config = dict(
    rope_base=10000.0,
    init_std_up=0.0277,
    optimizer='muon',
    beta1=0.93,
    decay_shape='linear',
    doc_mask=True,
    train_tokens=187800000,
    dataset='wikipedia_en',
)
MLP neurons of a small language model. Each row is named by its layer, matrix (up: input weights; down: output weights) and neuron, and shows model dimensions 0-95. Each number is 50 + 12 x the weight over its row's rms, rounded and kept within 0 to 99.
After each neuron's rows is what it responds to, as a language model described it from the Wikipedia text at the highest values.

L3.up380:54 62 49 73 69 46 18 46 66 50 53 50 54 71 47 68 44 22 46 44 62 44 72 52 45 61 90 58 48 38 52 42 58 38 47 29 53 30 49 43 45 51 63 43 48 48 38 47 42 52 45 60 40 57 49 36 41 68 57 65 53 40 30 37 54 60 66 49 43 46 52 46 60 50 39 50 43 38 55 52 46 32 31 53 45 46 39 63 52 40 75 60 45 42 66 60
L3.down380:44 41 42 63 57 35 33 52 39 43 54 44 48 75 54 49 37 49 25 43 51 51 57 23 54 39 59 37 42 48 42 49 57 35 40 76 33 55 51 66 61 70 31 82 39 62 67 38 49 38 59 64 60 37 55 47 24 52 43 62 56 68 48 42 60 56 52 44 46 51 77 44 39 48 59 79 71 43 44 60 43 36 36 36 43 59 46 39 41 39 47 55 45 37 54 64
Description: Sentence-opening prepositions

L4.up838:40 58 47 49 66 76 71 71 58 63 47 43 54 47 52 23 52 60 52 35 41 60 33 24 53 50 50 43 34 56 51 42 66 52 53 70 59 51 46 52 56 49 63 44 37 34 41 55 57 52 41 53 54 34 71 45 44 55 54 44 63 33 50 54 50 51 32 51 54 48 44 60 40 55 66 55 57 44 37 49 42 58 59 45 43 43 54 47 54 30 48 56 33 63 73 48
L4.down838:46 70 45 45 33 42 56 62 51 32 49 56 36 63 56 49 57 41 41 26 32 51 59 41 63 69 46 49 60 43 50 45 62 62 60 42 63 35 62 60 62 54 37 59 52 60 42 41 50 41 53 60 67 53 51 57 45 50 61 50 53 62 48 46 52 30 62 53 46 64 52 43 34 45 55 54 53 63 52 32 59 58 59 58 54 61 64 42 58 63 45 56 34 56 42 30
Description: Relational prepositions before objects

L6.up358:33 56 39 30 66 46 52 42 40 49 60 33 41 52 24 61 58 46 57 64 37 26 33 60 40 41 44 70 51 48 63 44 31 61 58 49 53 45 59 40 62 52 52 59 75 50 56 51 54 40 79 60 44 65 41 37 53 55 50 53 42 42 66 57 46 65 61 38 44 44 47 45 55 31 58 47 42 41 44 38 33 44 47 59 65 28 50 46 53 37 40 37 60 39 60 54
L6.down358:47 33 45 21 44 57 53 77 57 29 32 43 33 52 40 30 63 55 62 65 60 42 52 46 38 42 47 71 36 55 57 61 36 33 61 63 46 52 38 45 37 56 72 38 46 71 56 50 50 47 36 65 55 45 48 54 57 36 57 53 48 67 48 19 47 40 62 30 45 61 46 44 52 45 59 48 50 54 59 39 42 60 62 51 54 44 48 63 32 37 47 40 49 43 70 36
Description: Before-a-number tokens

L6.up470:59 68 54 61 46 47 49 62 58 45 65 58 50 33 24 73 19 35 53 39 54 36 69 41 52 45 48 45 53 63 41 50 38 74 54 79 50 67 43 38 46 47 62 45 55 39 71 70 65 40 51 51 42 55 46 66 41 51 73 55 49 40 35 49 54 52 47 71 44 35 43 32 47 40 47 48 56 65 51 23 27 63 61 38 48 65 59 57 60 50 55 67 53 45 55 46
L6.down470:44 61 62 60 42 52 11 64 70 67 56 63 69 45 64 68 39 33 59 41 62 71 43 66 37 47 55 52 54 49 28 51 63 61 54 34 48 64 49 46 38 49 36 59 69 39 31 43 34 47 36 59 36 40 40 55 58 53 47 54 30 54 52 67 68 38 43 52 66 39 62 55 44 25 50 33 43 59 48 60 43 37 57 38 43 66 68 73 43 50 37 54 44 36 68 71
Description: Mid-word name fragments

L4.up601:52 62 62 61 66 74 54 61 59 47 36 41 37 53 47 54 64 43 49 66 69 47 49 57 56 49 33 26 61 52 53 67 43 47 46 48 58 40 58 53 41 52 62 42 71 63 15 43 28 43 66 54 59 40 49 49 58 33 58 49 49 40 60 44 46 69 38 50 44 52 44 46 43 58 43 55 60 62 53 60 76 49 61 53 42 72 61 55 51 47 65 53 33 57 64 49
L4.down601:49 52 75 64 36 23 48 47 52 45 51 69 33 55 42 72 71 66 55 36 74 44 57 30 64 62 57 59 53 50 53 56 49 53 46 41 42 55 39 45 57 70 58 58 55 38 50 57 65 27 48 36 47 49 39 36 47 49 65 39 44 34 59 49 41 69 43 53 35 43 26 55 45 36 48 49 67 41 50 57 50 60 52 64 60 56 54 55 57 60 71 62 61 57 59 36
Description: Bare stems before suffixes

L3.up270:45 66 42 36 45 63 55 58 43 58 43 45 53 48 54 31 55 42 49 47 48 62 48 29 60 36 64 40 42 71 33 60 42 44 56 44 55 48 37 59 32 53 34 72 65 45 84 53 45 47 35 36 64 63 56 56 39 42 70 33 57 59 47 52 37 68 60 45 89 63 31 39 53 40 63 46 53 48 38 67 48 61 39 57 49 16 62 50 55 48 42 44 50 29 59 45
L3.down270:43 67 46 50 49 54 47 56 46 55 39 42 69 47 50 68 49 43 49 52 55 52 64 57 49 49 43 75 48 57 38 41 42 34 67 42 47 57 31 45 38 45 32 47 35 57 40 47 40 45 33 58 25 45 50 42 45 56 50 54 44 70 53 33 50 55 45 37 49 79 53 58 55 35 45 55 70 52 59 41 67 48 56 38 48 54 34 41 27 38 56 65 51 38 49 31
Description: Inside abbreviations and scores

L3.up811:48 47 68 51 75 73 46 80 60 53 29 41 51 49 55 61 52 62 48 36 49 56 43 41 42 43 49 33 33 54 42 36 65 55 66 54 51 48 37 45 43 39 63 41 47 35 47 45 47 41 45 54 37 33 43 62 60 59 39 53 53 41 67 72 63 63 43 46 56 45 35 59 39 46 40 41 41 44 25 72 40 44 45 60 29 24 54 50 53 43 59 35 46 71 74 53
L3.down811:45 50 51 25 45 44 52 62 58 50 54 58 50 65 57 55 32 57 49 30 51 53 62 33 90 53 62 54 58 50 43 54 54 62 36 53 58 46 51 47 70 54 54 56 42 54 39 37 52 53 46 59 40 65 53 55 41 40 69 35 43 57 60 46 41 49 51 51 48 64 46 50 58 33 59 50 45 45 25 28 53 44 30 51 73 58 58 33 53 44 69 81 28 36 45 56
Description: Link to a following name

L6.up25:56 54 36 40 46 51 35 40 54 46 38 42 54 33 53 54 36 36 43 68 59 64 59 44 71 45 44 33 45 42 57 47 49 49 35 45 40 37 50 49 35 55 76 54 67 71 69 62 43 52 47 46 73 47 61 19 48 50 63 48 36 53 51 43 32 41 54 56 53 35 39 47 54 40 52 58 57 62 56 61 44 65 57 48 58 59 52 40 30 34 55 64 70 45 33 63
L6.down25:48 61 72 50 41 56 63 40 38 42 34 21 40 38 36 55 47 30 51 43 32 58 47 54 64 69 49 44 40 37 55 52 57 48 53 45 45 43 77 56 51 32 53 42 65 51 37 65 48 60 67 43 32 52 50 47 59 25 44 72 43 44 53 63 63 60 52 62 32 36 41 44 41 64 46 66 64 44 30 36 29 46 60 74 72 22 51 77 40 56 49 52 40 56 32 63
Description: Time and duration nouns

L4.up373:42 49 36 56 70 80 50 54 46 18 47 54 66 51 55 45 76 33 79 53 37 41 42 59 52 49 32 44 38 38 54 44 28 41 52 50 41 41 29 40 39 48 59 45 59 68 21 47 28 50 49 70 55 73 67 59 73 46 56 36 34 51 55 49 56 48 76 41 51 52 60 42 35 45 41 65 39 54 47 43 62 54 28 41 54 52 38 32 34 39 47 58 51 56 76 54
L4.down373:64 46 58 42 61 70 45 60 56 50 73 50 47 24 45 32 46 51 60 60 49 44 39 39 37 45 70 45 64 52 70 44 52 39 47 43 41 44 36 53 65 45 44 41 63 50 59 41 36 26 40 45 31 61 43 55 57 23 69 62 41 41 36 57 42 40 80 68 53 30 49 56 55 44 52 77 59 56 68 60 49 40 67 49 53 59 56 37 40 61 51 56 69 44 55 59
Description: Range connectors between numbers

L6.up382:22 37 56 76 41 31 64 63 34 35 53 55 57 37 58 57 82 49 61 43 37 59 35 73 43 48 35 52 48 77 36 70 50 43 50 37 72 63 71 49 33 67 56 29 54 64 62 57 47 30 36 42 42 55 56 52 60 51 59 72 46 65 65 52 56 50 46 52 30 51 53 50 32 30 37 57 55 59 46 58 62 28 29 59 43 47 52 62 32 26 44 56 44 55 38 46
L6.down382:67 64 43 52 51 62 46 51 46 38 45 38 47 39 41 60 57 55 50 35 51 42 71 32 51 46 36 78 27 77 27 66 62 35 40 60 60 63 46 70 54 51 35 35 40 35 57 48 55 28 71 67 49 40 39 60 71 53 51 50 40 43 28 49 43 75 53 40 41 56 55 48 46 52 53 55 59 60 34 42 37 33 23 53 61 72 54 63 41 42 55 39 80 28 46 79
Description: Ordinal positions and rankings

L3.up885:69 26 55 52 45 72 61 38 41 56 52 65 63 40 49 47 41 33 54 44 61 50 69 50 87 60 37 27 52 52 63 60 55 56 53 40 46 58 41 60 55 32 44 44 57 46 61 22 52 47 35 46 35 48 59 65 47 56 44 50 66 39 43 58 60 36 56 51 54 65 62 52 55 48 53 40 45 31 53 42 57 36 47 74 33 31 45 53 34 39 43 36 48 49 66 58
L3.down885:38 60 68 60 50 63 51 85 62 56 31 58 52 37 39 46 37 61 35 41 48 67 60 37 77 66 59 62 37 61 29 53 36 43 46 78 49 58 50 43 46 52 67 47 51 44 60 43 46 50 84 46 51 45 59 44 65 25 50 54 56 45 59 70 63 67 42 52 31 41 40 25 51 44 71 57 47 76 47 51 45 52 37 53 42 54 37 57 34 44 43 46 59 56 51 34
Description: Ordinal number suffixes

L4.up946:74 59 40 62 47 64 51 43 46 46 55 52 45 39 37 50 64 61 43 35 62 65 58 56 49 49 60 32 39 38 57 30 40 44 44 59 51 42 68 38 61 30 56 49 66 46 51 51 72 61 39 63 36 35 60 40 56 44 46 53 59 36 45 18 47 40 57 37 68 47 41 60 52 67 51 40 53 48 53 79 63 49 45 43 34 35 18 40 42 82 75 62 66 38 47 53
L4.down946:37 66 34 49 65 49 47 62 64 50 42 66 53 48 34 51 53 41 42 58 31 65 59 34 55 52 54 62 50 33 53 46 55 50 55 42 49 41 47 74 50 63 49 43 47 45 61 50 68 44 57 37 53 51 34 57 51 34 52 45 30 46 35 66 33 16 59 66 36 41 53 59 46 86 40 58 60 34 49 46 39 53 71 43 61 75 74 56 41 43 54 66 30 40 57 54
Description: Word-start fragments

L3.up559:45 71 50 71 58 62 45 48 71 52 50 43 42 69 32 60 41 49 35 33 62 34 45 52 61 29 65 53 41 66 39 64 25 53 52 50 41 59 70 57 62 49 60 37 60 59 61 63 43 58 60 52 62 24 46 39 63 33 40 41 60 48 55 41 45 44 50 69 45 39 51 63 46 57 46 29 64 40 51 40 52 76 63 35 67 46 69 60 42 51 39 64 37 75 41 48
L3.down559:40 60 32 69 39 78 58 26 85 39 43 58 40 58 55 62 43 60 44 42 48 66 26 44 52 60 65 65 56 43 71 57 34 55 48 47 80 56 47 41 55 53 38 57 74 59 75 43 54 58 57 64 57 51 35 52 37 42 44 57 52 43 48 50 38 33 64 53 48 38 58 59 51 76 73 61 35 36 46 57 69 61 36 30 72 40 56 34 44 50 63 57 33 62 31 73
Description: Opening quotes and word starts

L3.up834:47 37 54 42 58 63 58 37 49 45 66 50 36 37 54 59 51 38 40 52 35 44 55 50 06 51 36 30 34 43 65 49 26 34 38 69 34 43 54 37 37 42 39 48 30 55 54 37 46 41 55 47 62 56 65 34 40 47 55 41 45 38 54 71 41 42 62 43 35 61 62 58 62 57 39 59 51 35 58 36 60 70 55 30 46 46 74 34 40 33 67 50 55 54 65 51
L3.down834:55 68 41 45 36 21 57 46 52 57 50 31 56 41 71 41 44 63 45 51 63 41 28 42 49 39 53 33 55 58 43 49 51 67 64 64 53 63 38 37 41 43 49 55 61 46 41 46 65 61 33 32 51 40 33 41 62 50 62 58 56 47 50 55 50 75 44 83 59 35 73 47 52 44 54 46 51 67 25 28 62 40 81 68 63 68 68 33 66 61 53 42 39 45 35 67
Description: Word continuations after short starts

L4.up776:48 83 34 69 48 32 52 68 65 44 55 48 53 66 49 52 41 45 44 42 72 53 50 62 31 57 48 43 64 40 61 53 62 40 53 53 58 67 58 49 42 46 52 51 29 39 51 34 39 52 42 59 57 48 37 63 35 54 42 38 68 46 59 50 61 56 47 55 64 59 39 60 51 66 68 40 56 54 55 33 50 32 66 51 39 57 58 31 37 44 56 38 63 50 74 36
L4.down776:33 47 63 33 72 50 38 49 65 40 39 42 42 25 58 40 52 52 57 72 35 45 59 46 70 47 59 31 28 47 35 52 58 64 45 39 25 36 48 49 74 51 48 62 63 53 49 65 61 35 29 59 53 39 60 22 71 45 60 55 40 32 50 64 52 58 62 33 61 29 61 62 46 47 52 38 39 54 40 35 46 48 66 73 48 54 66 50 30 68 49 44 46 57 40 39
Description: Mid-word name fragments

L6.up236:75 36 63 51 63 44 30 65 46 55 43 58 52 51 50 49 39 40 37 36 71 60 54 45 66 45 67 55 44 44 52 61 39 56 57 34 60 36 25 40 49 48 56 52 41 55 61 38 32 57 70 46 51 47 57 57 60 37 52 25 56 66 22 65 47 52 32 47 47 52 54 45 72 33 57 48 65 52 61 67 31 36 48 22 33 51 62 61 40 46 64 51 71 59 73 47
L6.down236:56 36 44 40 52 52 36 35 57 68 59 75 54 51 68 45 42 38 56 45 61 55 49 28 58 53 31 74 66 50 42 49 60 64 64 56 46 67 45 56 71 54 74 57 46 61 65 68 42 58 42 40 33 52 50 36 24 41 52 46 55 44 49 70 51 29 27 73 57 59 73 45 59 44 54 71 50 49 44 67 39 49 63 48 45 48 53 44 46 49 59 63 57 48 57 46
Description: Joining punctuation between parts

L3.up445:51 64 75 81 42 50 57 47 37 51 55 59 47 40 58 30 53 50 41 54 60 23 48 57 47 64 59 63 50 52 54 39 61 45 52 62 57 43 61 58 52 42 76 51 39 58 41 44 51 27 56 29 41 62 59 72 45 57 47 38 48 59 46 48 50 41 43 46 47 60 53 58 45 43 46 42 71 56 55 48 53 34 55 63 71 62 60 71 52 54 80 52 45 44 33 47
L3.down445:50 48 28 46 40 53 48 51 53 49 45 46 53 35 63 51 35 49 64 36 58 20 38 61 47 42 23 42 55 47 37 82 48 66 49 65 37 54 50 57 35 44 43 53 77 48 62 61 49 67 75 68 46 38 38 39 39 39 54 58 40 32 71 57 40 52 69 56 39 51 41 56 43 62 49 51 42 53 51 55 56 37 43 47 48 38 42 55 50 43 59 48 42 60 60 31
Description: Mid-word stem pieces

L6.up59:57 57 32 70 58 67 60 59 74 48 61 46 46 58 55 59 35 68 46 45 41 42 40 70 36 44 71 39 49 62 46 61 67 54 54 39 40 39 60 46 28 56 38 58 73 73 63 38 56 54 48 50 25 31 53 54 51 49 48 48 51 36 46 54 43 63 42 58 51 42 38 48 64 48 40 52 50 41 38 35 46 62 27 49 52 61 40 22 56 35 42 30 77 45 48 55
L6.down59:41 56 66 66 53 55 33 47 55 53 48 49 29 53 65 56 38 53 56 45 49 54 56 59 38 57 71 29 53 63 42 57 68 41 59 59 36 43 53 47 52 30 62 63 57 33 27 50 56 55 44 43 56 55 51 49 32 36 47 49 42 32 42 71 33 52 58 45 50 53 35 44 49 57 61 30 55 51 56 61 55 55 51 38 31 44 72 44 32 57 62 20 68 60 36 35
Description: Preposition "in" / "On"

L4.up335:76 46 57 57 59 60 55 53 49 55 52 35 30 21 60 28 35 42 64 39 56 38 81 52 54 49 41 35 35 67 38 48 74 53 50 47 53 41 63 54 61 64 51 67 52 28 48 48 33 58 36 51 59 71 77 64 53 54 54 58 40 49 48 42 48 56 60 77 54 42 44 62 52 47 48 75 55 45 33 64 52 70 82 42 30 56 60 52 55 51 45 56 64 59 62 26
L4.down335:52 70 49 61 57 69 56 34 37 36 63 43 65 48 38 59 33 60 56 40 45 40 44 66 60 41 55 59 48 68 62 44 36 50 62 46 44 56 79 42 55 50 52 20 41 40 56 46 53 45 49 35 48 43 54 23 40 40 71 55 60 59 37 52 41 50 44 34 93 43 51 35 47 38 35 61 28 30 53 45 45 49 51 47 70 48 46 63 46 49 45 63 42 64 47 30
Description: Time-span nouns, word fragments

L3.up67:72 44 53 50 37 50 39 52 74 45 34 31 73 58 66 41 56 40 56 52 50 48 47 38 54 28 44 42 42 48 69 57 66 47 37 62 52 44 55 64 75 41 54 60 44 49 50 63 70 64 42 53 57 41 24 41 48 59 45 56 65 50 47 33 50 42 60 68 65 41 31 40 52 67 54 39 31 49 64 54 65 49 62 31 38 44 51 51 53 30 40 46 46 70 54 58
L3.down67:42 47 69 55 62 63 54 56 53 39 44 44 62 29 78 39 54 65 68 55 32 39 35 51 28 49 70 39 53 33 28 71 42 71 56 51 23 48 34 41 34 44 37 65 41 65 79 25 32 70 42 62 54 41 45 34 45 61 56 55 58 46 37 55 24 64 41 46 39 48 55 46 67 45 54 65 42 44 59 32 50 64 62 49 63 50 62 52 57 62 33 61 35 63 45 36
Description: Time-span nouns and fragments

L4.up960:24 66 58 38 33 46 48 48 45 61 66 42 50 56 48 72 42 63 44 33 60 58 53 43 66 56 51 40 33 42 43 44 61 40 17 32 48 24 62 54 55 35 62 62 40 59 54 41 44 44 45 45 76 64 47 67 36 62 50 56 65 46 70 58 53 49 52 37 44 42 42 40 48 47 48 47 68 26 36 58 60 42 46 52 50 55 72 52 49 21 28 52 49 48 63 50
L4.down960:39 51 40 55 34 40 49 62 59 47 50 55 56 47 52 47 32 53 47 59 45 48 70 55 47 52 47 58 35 49 27 40 73 65 70 49 40 55 42 55 35 57 49 51 59 76 39 26 49 52 44 55 45 48 52 73 43 39 43 34 35 76 50 42 57 54 62 59 40 58 40 49 71 34 38 67 53 70 41 22 66 69 58 53 32 51 46 46 62 51 56 41 40 69 30 49
Description: Tournament rounds and ordinals

L4.up224:46 48 33 24 44 57 52 48 49 51 60 67 30 41 60 61 41 55 50 62 40 63 60 40 45 67 46 43 41 53 46 45 27 32 57 46 32 53 23 53 61 47 42 43 68 73 38 20 58 66 40 35 32 64 59 75 53 63 43 58 42 49 45 62 63 59 50 37 43 52 62 54 35 36 46 28 39 55 46 43 59 30 50 57 53 56 50 26 39 45 29 59 47 51 61 32
L4.down224:44 52 50 43 52 64 38 55 64 49 58 32 40 51 23 54 57 50 45 38 39 56 46 24 48 44 56 57 54 52 62 37 19 68 48 54 45 45 38 64 53 30 61 21 61 59 37 36 38 21 54 53 51 61 52 57 41 50 48 40 51 42 53 43 52 67 41 55 48 63 70 45 63 57 41 33 37 49 27 52 66 46 58 67 32 37 29 65 38 52 26 68 32 51 50 50
Description: Before-a-number positions

L4.up165:53 63 23 58 53 45 58 68 45 53 52 43 56 71 42 31 58 48 60 40 70 41 51 38 52 56 34 43 56 74 39 42 43 44 65 48 60 53 61 34 68 69 65 40 46 64 35 33 61 72 52 69 49 63 52 45 54 62 61 38 46 40 56 61 43 62 69 46 50 42 51 54 40 25 58 59 61 45 35 64 53 51 48 54 56 48 54 55 75 44 41 63 60 29 43 28
L4.down165:64 33 64 53 45 56 46 40 52 35 50 59 68 33 83 40 36 45 52 69 55 49 45 65 54 50 46 64 48 39 42 52 61 34 37 68 39 50 28 81 51 53 46 51 35 33 61 42 39 36 59 26 41 63 38 40 74 43 45 51 37 67 59 48 52 53 42 31 57 37 41 37 47 35 50 61 52 38 51 47 50 35 53 45 80 51 63 51 40 67 45 51 59 56 39 56
Description: Acronym end letters

L4.up895:41 60 52 52 61 52 33 43 36 34 59 32 59 50 55 44 45 47 51 49 64 61 66 27 51 65 66 46 44 45 47 36 66 47 47 24 42 59 51 29 28 44 68 49 44 50 52 48 52 54 62 55 44 53 42 41 47 48 74 61 92 58 44 47 56 55 30 57 44 59 55 53 62 34 42 55 35 57 73 42 41 33 29 63 36 44 33 37 55 34 39 50 57 44 42 75
L4.down895:27 52 65 64 46 67 39 58 71 65 50 54 40 58 47 56 65 19 55 58 50 30 53 29 51 56 32 52 78 42 66 27 42 56 51 57 26 49 69 86 34 45 58 47 40 72 46 42 46 52 45 46 55 62 52 68 24 61 45 81 49 50 44 40 46 38 71 47 28 37 63 67 54 49 37 37 66 33 59 53 60 39 51 28 57 52 47 58 45 31 58 49 49 50 34 43
Description: Clause-opening prepositions after conjunctions

L3.up743:61 50 42 74 44 56 57 41 66 56 55 58 48 45 56 49 44 48 73 56 33 58 49 45 30 47 64 66 29 61 37 47 64 36 53 40 35 55 43 39 41 26 70 53 18 45 44 35 41 53 42 42 53 36 43 49 60 48 47 65 37 48 33 52 59 49 33 27 48 39 33 46 64 45 48 54 49 58 53 68 40 47 56 45 59 66 68 57 49 40 50 43 66 34 49 67
L3.down743:59 52 38 30 60 55 35 38 61 51 42 55 53 45 50 59 61 54 31 35 48 52 46 47 28 57 29 60 68 47 37 37 55 55 34 69 36 50 44 64 58 58 60 70 37 54 40 53 49 38 42 52 59 49 54 47 50 41 43 50 59 48 39 49 55 49 45 49 45 46 58 62 28 52 55 49 36 48 69 50 59 58 62 31 39 54 69 41 68 58 42 36 44 13 45 72
Description: Table cell separators

L6.up525:80 41 50 35 52 60 67 49 46 47 26 53 58 38 45 48 59 36 60 48 41 64 58 68 66 51 44 66 52 66 41 23 62 68 58 49 60 39 51 56 34 40 72 40 52 52 35 51 45 55 43 19 54 38 45 38 43 60 38 48 46 38 46 63 34 42 54 58 55 54 35 45 64 46 45 51 40 61 34 66 51 38 62 58 57 35 48 55 55 47 56 51 66 60 30 31
L6.down525:52 44 64 36 61 54 64 38 60 44 33 44 49 20 68 68 57 48 56 38 38 69 42 49 58 56 45 42 53 48 70 37 65 77 46 56 38 45 45 52 45 48 42 56 52 39 54 60 27 44 22 37 49 44 48 41 37 54 60 52 39 45 45 58 34 56 53 43 66 57 34 61 40 61 48 70 40 50 57 70 63 44 42 54 62 49 54 31 45 55 34 54 52 59 31 68
Description: Infobox and table fields